Weights of a small GPT-style language model, trained from scratch on English Wikipedia.
Training: a variant of Muon for these matrices, 513M tokens, 15641 steps.
MLP neurons of a small language model. Each row is named by its layer, matrix (up: input weights) and neuron, and shows model dimensions 0-191. Each number is 128 + 24 x the weight over its row's rms, rounded and kept within 0 to 255. Numbers have three digits each.
Before each neuron's rows, "fires after" lists the tokens most often just before its 100 highest values on Wikipedia text that the model never trained on; "fires on" lists the tokens most often at its 100 highest values on Wikipedia text that the model never trained on.

fires after: " of", " during", " in", "'", " for", " the"
fires on: " the", "s", " ex", " "
L7.up366:108135124131119151107136123104116129126105127147136148076112138121145110162160122084114148194133146123100132169124111155139118117105162091164105172132148128138138121130118110092124119114125125117110110103126144123136127137127126109057088122099137125148123132156089134147127093122114121138106191144148156113115131121141137119096124156133178160090136193106096163131106177080110165128111137125163136123116127100129121121127115100131137126142111117127114150154148126132134122107106099110163153137191155114163157096137168127149129100156107167148134115094108108131117105121131149128

fires after: ".", " U", " United", "|", " the", "S"
fires on: " US", "S", ".", " States", "s", " |"
L4.up1011:139152136135136105124103135109133148121115120117143134141123161088108142097143158167115107137132102104119114150107135140123120098104091122119097134137102188103146088175178116092128150115120137095121124107157139142131150128131094117107150134155132147144100113128100125154157135126110133117133117108112081154120108160180111150158106138106110129165152087091122164118092112121131131155117170161101127113128147122149113109157133127144163089163134115096175101139121134134098135121112131115087097142133105080136144149109113116123103133116158160123156144121155127131085122126135167131

fires after: ",", " the"
fires on: " the", "th", " first", " second", " third", " most"
L6.up152:150119085125151146156153127116183164156127135165141089083087074148109125142106126144110157162107121127098096133171127108149151121143126095109079119098126147162150164090120139170154116087156128136148091063104103128141150124135144100122119126143100147132113090125063131114134118139107139098151151131125101099097149134117149117109109157135164126115086131123160098120100119122185145113142089147162118175142107114129134074102121073146139079118121102177112094143127126126126147133113081134140130130165154137134139139076152119145161128140157118170165134125136173121149121134138131143

fires after: "'", " and", " his", " from", " in"
fires on: " his", "s", " His", " her", "His"
L6.up1454:106146141086093136120121143120120112110138120091135147102065162114104093111094113167127125150076137121138074108118157156137163151130139190174101166130152142130102126156123167121105108117115099147112131118153123129116151147100120143117111128133123179113144115119049138122151125135138121116101090126157116143137109161095134120128144137112160119093149125150141084138118137117108136144094117166097114157097160086143143132137139081142119067129111160154204109114092074147122134095131102097113155149115132118153130181129115129146119115091153149135140147119101147091125108137175160120

fires after: " in", " of", " the"
fires on: " the"
L7.up87:099151145127109164094104101111154142165163096127143124099142120086140066126145113131131167140130103138166135159128129098098141168109120134128137096110123162141114092107105114144180120138125125151099123101103089094158178140096141100138136131110132122148112125179130119169106120149115167104125096098138138111080139134136089151150132168143133136106165135131127152105114171112083119143113128153171130160153092085115137116134122124123105063094103165120108104172146118117079158086146118106079163119145175129168127101116146156139141116093124157108108117091132169116153117092179143116

fires after: "\n"
fires on: "\n"
L4.up1020:142143149093128175123103145128105118116127155101130138105107118137152138131104130125162129136121159112147142077072119108131142139121125128171110159107105139125122107105114164126147154104136125166102118169206177149134108171157119161138146120106108144106123110126139104126120131122073150122116101181119107169156125104166124100135115140120172130115151104100100128103142118131124125164139138137119161147119133119142100111139126166090150116140118086106132128143138095154125111131109147142112085132150148108104157120103148166143193119177154103143110118112147144100159136177165167114

fires after: " |", ",000,000"
fires on: "\n"
L6.up1223:157156181114114141140166170107115129122190143151093103122093110146133108137112110138075135130111147140122107087128092135079084136169144105082119144166079090133174143135127067121139113185149122136168138140148159108168146129114111132159121138130131122145141138094115163142122102113154119151155147101138175123123090141099108117104138114113141141164115170112132124165120093155142163161170104165125125129102136104129115103145112143167139113157131138121118154125117122068099114167072138157123120145142146123132151084143170139124146140102118120144125104151100159126105146167122121128

fires after: " |", " –"
fires on: " 4", " –", " 9", " 2", " 1"
L6.up482:134133161153132102175115101127124116088099110137139156119127134141157110133083127110109093112122132098122080106149113139143145154133092089113097127130074130120148129110084144131122121132081167167132117112099123128181130129101139139126137109131176102080094125124149143110110120152153129142147095137155087133116149184087116095121162132133144133106117094147140125113157101142141116135122094102083165103110148163135139129124132119100110109155089131192099135113117112080132148146071074155097150151138139155128127124134093144124145137104121185147135135131096114129098112132110152178

fires after: "\n"
fires on: "\n"
L4.up297:116150156102116187124103130125078173109095107113126125156147112126138135139082132139148159116136111112108152079126110117155137132108145133087138133132071126126161134108116155106123141140125162168175153120157172143131095136140115141133147124119116149146124149098171099104088128149101063108130080113116115116151142120145103110119127144132140184150137091068136187076107150140150085109128160111138133124111156113112120136127155157115136099136134122113138120107112107148161134100081136187133135115128111113149123088111059149146173129164109167159145129151192122097131102136137149100

fires after: "---|---|---|---|", " one", "\n", " |", " each", " five"
fires on: " of", "\n", "|"
L6.up1495:094134109089102139153096140148129126123105119105145114152124142145126168160124154140161106113118129192113146110114134103152119147127128135067127113101104112140170119126106099111180151104192096158119127143134159124138127100111144103109124109143120133138151117115141107071148105135132135161137149113138121105129124147154110134125137099068144131120162091117118089117151096083166124187177088113128139146177126095098101132133129144116135104143106100165131143108102157152133142117128151096122171105112079113126112106141143113120144111121114098127163124135107120142158139098142118109

fires after: " |", " R", ";", " –", ","
fires on: ".", " 2", " 1", " —", " W"
L7.up1223:106130126144127141166136109125119119106137083137133141147093156140117109152106150109132103122160144160128122144132158141139136143104104123152125140168139092113117129125111167133140166179129104123149101089175110157135168118074118124124102093144099125114162144144156146105105111142165084131137084094131112106125131135117125147101174156133125133157161107097111145165108140117122122150141128153136125154092174162066126152120106121101117133124072152142153117102137122117139167113108136149100109134123122116130103143087096140055185125105111134108123123159115140140126115092122104108

fires after: "\n", " by", " the", ",", " with"
fires on: "\n", " the", " \"", " All"
L6.up1530:137078166147135097131102159099105180151162149095126086154126142166136094137142120097157195131130151133148146103057137117128119103134127119105110165107095105113120062126106185104132117124115114141136132130143142147152109135133120160117130158115126139132115146126116139132079157149116143122136139103131121148123168150181127115103128181097150108114158106103082110130123100126186080171136114160082105117131102116147094083158152131104152100119125112084125175111118112136108117163130140155129132093143113150130169098090134176172184135151164119139121136145149141155167102153100135138

fires after: " |", "|", "---|---|---|---|", "\n"
fires on: " ", "\n", " —", " –"
L7.up1112:108124137157095161151152164114123115157076122108109152099139105164136087097109109165107126088123123110155092099190134112141075120130112144099127168152130117096170120160163101153133131086088131159139141129122151106155159111154123127181123127144130159191149109091127132115123081167073114152146098142165138119084124172133139125101138118132110135124130090168125165151131106118117112143128123110134181135108103126072104134123151129130159134138124094137122153134174136085125101159099106112149145111153141137167110105105079108113135118134096109156127123134134136139130169124148123141

fires after: "'", "’"
fires on: "s", " as", " |", " a"
L4.up671:108133120166181109087131109143035098129106151132116084122157154136130114130130093123121124111144136149115107098125162133090144113137069139132097153180139116168139126174140118083094162103185125136119136131166142126150121107106117137140149126165131175114177127170094166126119121148133132133115099152147108141127120140121105093150142121110103080152164123120139093145135080138126117158126122124130107140114093117143120156151103130135134139179110154110126102119139101105122153107146095131080101153160120094156135132139120131132163148156137135094148129143154136110107158162149134145

fires after: " as", "-", " served", " was", " on"
fires on: " as", " a", "year", " elected", " ", " served"
L6.up1480:119166116127118100144127175132139099098130128143122133174168118136143092147139119103113167124141128115135117148115162156118094116133133120144138142141117128101129110151109113130094118118118120130129131161115121130142089102090127142098096103143116170167182139164155145132180137139120131106114170095137144102163122119113140127143156114118159113114167175103163066167099100173117124180161143125155139118111137125114096112142123116092117144124144134121118129123139117143113135163116118099142089106165146124123162110170142092125128122163119132143127131113196115120123100152112073091

fires after: " in", " during", "-", "'", " the", "in"
fires on: " the", "s", "-", "H", " early"
L4.up1446:094097114159099162076158156121070110172117086123114150095116159093144101130142093172135137130173098152115143115168177164096149142119143155170102118101140091131137103120134128077121052103115156148123101147145142129112179151135137118108150125185118107135074144099095112144170113157116123109096124144152164143103114151140120106105096102134105142114137144099170103169127187144131130112124146144142102137141149165150159140149131164111118110086124117139082136111138086113181139157109105099139116126142125099097115121123184116106110101119105172121146159144104115088115119112128135157

fires after: ",", " and", " that", " (", " which"
fires on: " and", " it", " he", "which"
L4.up1455:138124080122080132113130129135163167120130125101118069162100098087138106115142112102136136114149127132136104155147127153132172140150120133080136138096098093107135087142141111166107150105112150160124181142141096121178145108169153108090108121138081106132178142124109113115126099110114164137060158095116114115143138103176105096134143128135106136126127104144138167132101115153100096161115151149110148105119135144123140147143123119150142111143135082128165124145153131144125114175098122086104108125174155139137099160103088105113153136123163087121093188114115108115133109161142181159

fires after: "\n", " Minister", "."
fires on: "\n", " at", " –", " for", " At"
L6.up1098:147123099109111129125128101110112122101125123100157074107122153177146114138150152109155141172121080119195144090097108084139097147126145129131115158118152121153151117147093174139121153133167176150090139101151150128157107136130062137101124113094129093159120112162136143088113096133135101099157121155127056143155145132146121105131116137155154132123133095085074128102127146138113110159141133082157129125106126084156121111162132116082123159113114108138108164107144150124125101121114100139117168124191136139109159151163177157163166109136132095163170112108153132117122148170158147120

fires after: ".", ",", " |", ";", "g", "\"—\""
fires on: " However", " but", " however", " 2", ".", " denote"
L7.up64:100124154136074152135115137126181147146137118113065110098126103122130108117076153126094114158124114127126139101103142153105152101123115143125080144142104148114142135116112179134072176160157119117132119114150116107146130163136138125151125087075126139093106140148148111111079095133131113164133107092164135127097118073138105106126132119134153112114137128149124125119109136092114088131112153114135106143103161140167153148111138119140125177125112146164144129084153146111131155131126125168129156130121127093168110142092081152093169168116140124095087092131146123113167070145144125107

fires after: " |", "\n", ",000,000", " the", ":"
fires on: " \"", "\n", "\""
L7.up1418:121133110115071149117155105068158164134132139165147120067139126141107080126103148119128144126089139131132094069117083106107140157165164163122136086107089157095178101161121113158122124150126133127168113137152134125146119125113125132116101088137145137103154161127150153156143126124124136154144131164157132162107146137139123137134140137120126135133144152151106113156150132169149109185149123093133120127147118146135116122132135134104144140132135145160111133097151134130104097178106131148136149134137099108141131124103128149099135108097135115134131121177134159091120149136161152133

fires after: ".", ",", " Jo"
fires on: " It", " it", " he", "st", " He"
L7.up1404:147129078136093126143163139132143080103100126143137144172108141157171110089163128146121102096131155096142110179164119160126177140118118139107118154127143111098145122150120120125126094103142149126108117113170130114116151131140124108141135122110104137129159141143137151125063107110175145142088146165117133105119095135122136129135163140084123087118126122111144134119130125147141135123131157140129106135158100126135106158135130130116140109143140099131146121132141104153169124147106115133118108147162136174160125163129124155105127125152169147160136152150123127093171112167174136137

fires after: " the", " in", " to", " and", "s", " against"
fires on: " the", " early", " during", " mid", " late", " in"
L6.up1460:107125090145120136089133140119150165165146121142129109092107116132094201129115129173165126108127156133101105158118134144137124163136179125132113131133119156094129082083167105129135115083095123148114125208112159106130107131100112126111175146163141104087086136126099135113152142153141131148110145134099121129151111121131125165128109135136129117151125118084146136121139109085155179103087125133145152133134114130131123162123113112145151109165125130103139086116145127107150135157099114117130131146112143134124149118120120172095137142131106123134167172115131139149177123122166111143

fires after: " |", "\n", " ", " hold", ")"
fires on: " ", " |", "\n", "-", "|", " Vice"
L6.up170:170127122157124113117140098141133096129152125109156118175131101131151098175122137163101136143150131130153099108184121136125091122127131155100139159119126121075119107169119129090110107155111115133155149114105148197157110099104137092144147132124135173162141164117090138094123093097121088139099175112126134133101113147128147108163119140117122138122137197119101143115163068116124137100111146121124165097137149146090129103175144170166127128136140117116180110145134080118116077176052124133136153123154113157134190148128148094107111106121127119151134138162152134144111126122139140124

fires after: " the", ",", " was", " is", " as"
fires on: " the"
L7.up155:114125120116111138159194134183149110084128108110155173159131121151135111119106126151108125128117123163092131122122109111108112146133154090127107115126155112127119144141124202135124122150157121135110127116129160141171137115115105112149106133120126093134087094137169156140120140108197106119160157105128111107145107118114139110113167127115128195087147139093174132109136175123140145111123137147118119147118113133113125090117127087123122105158134136152110153116102132136095109102146087112151107073120143190146115117097113138168160147136114147169137150137169133122136088145090141082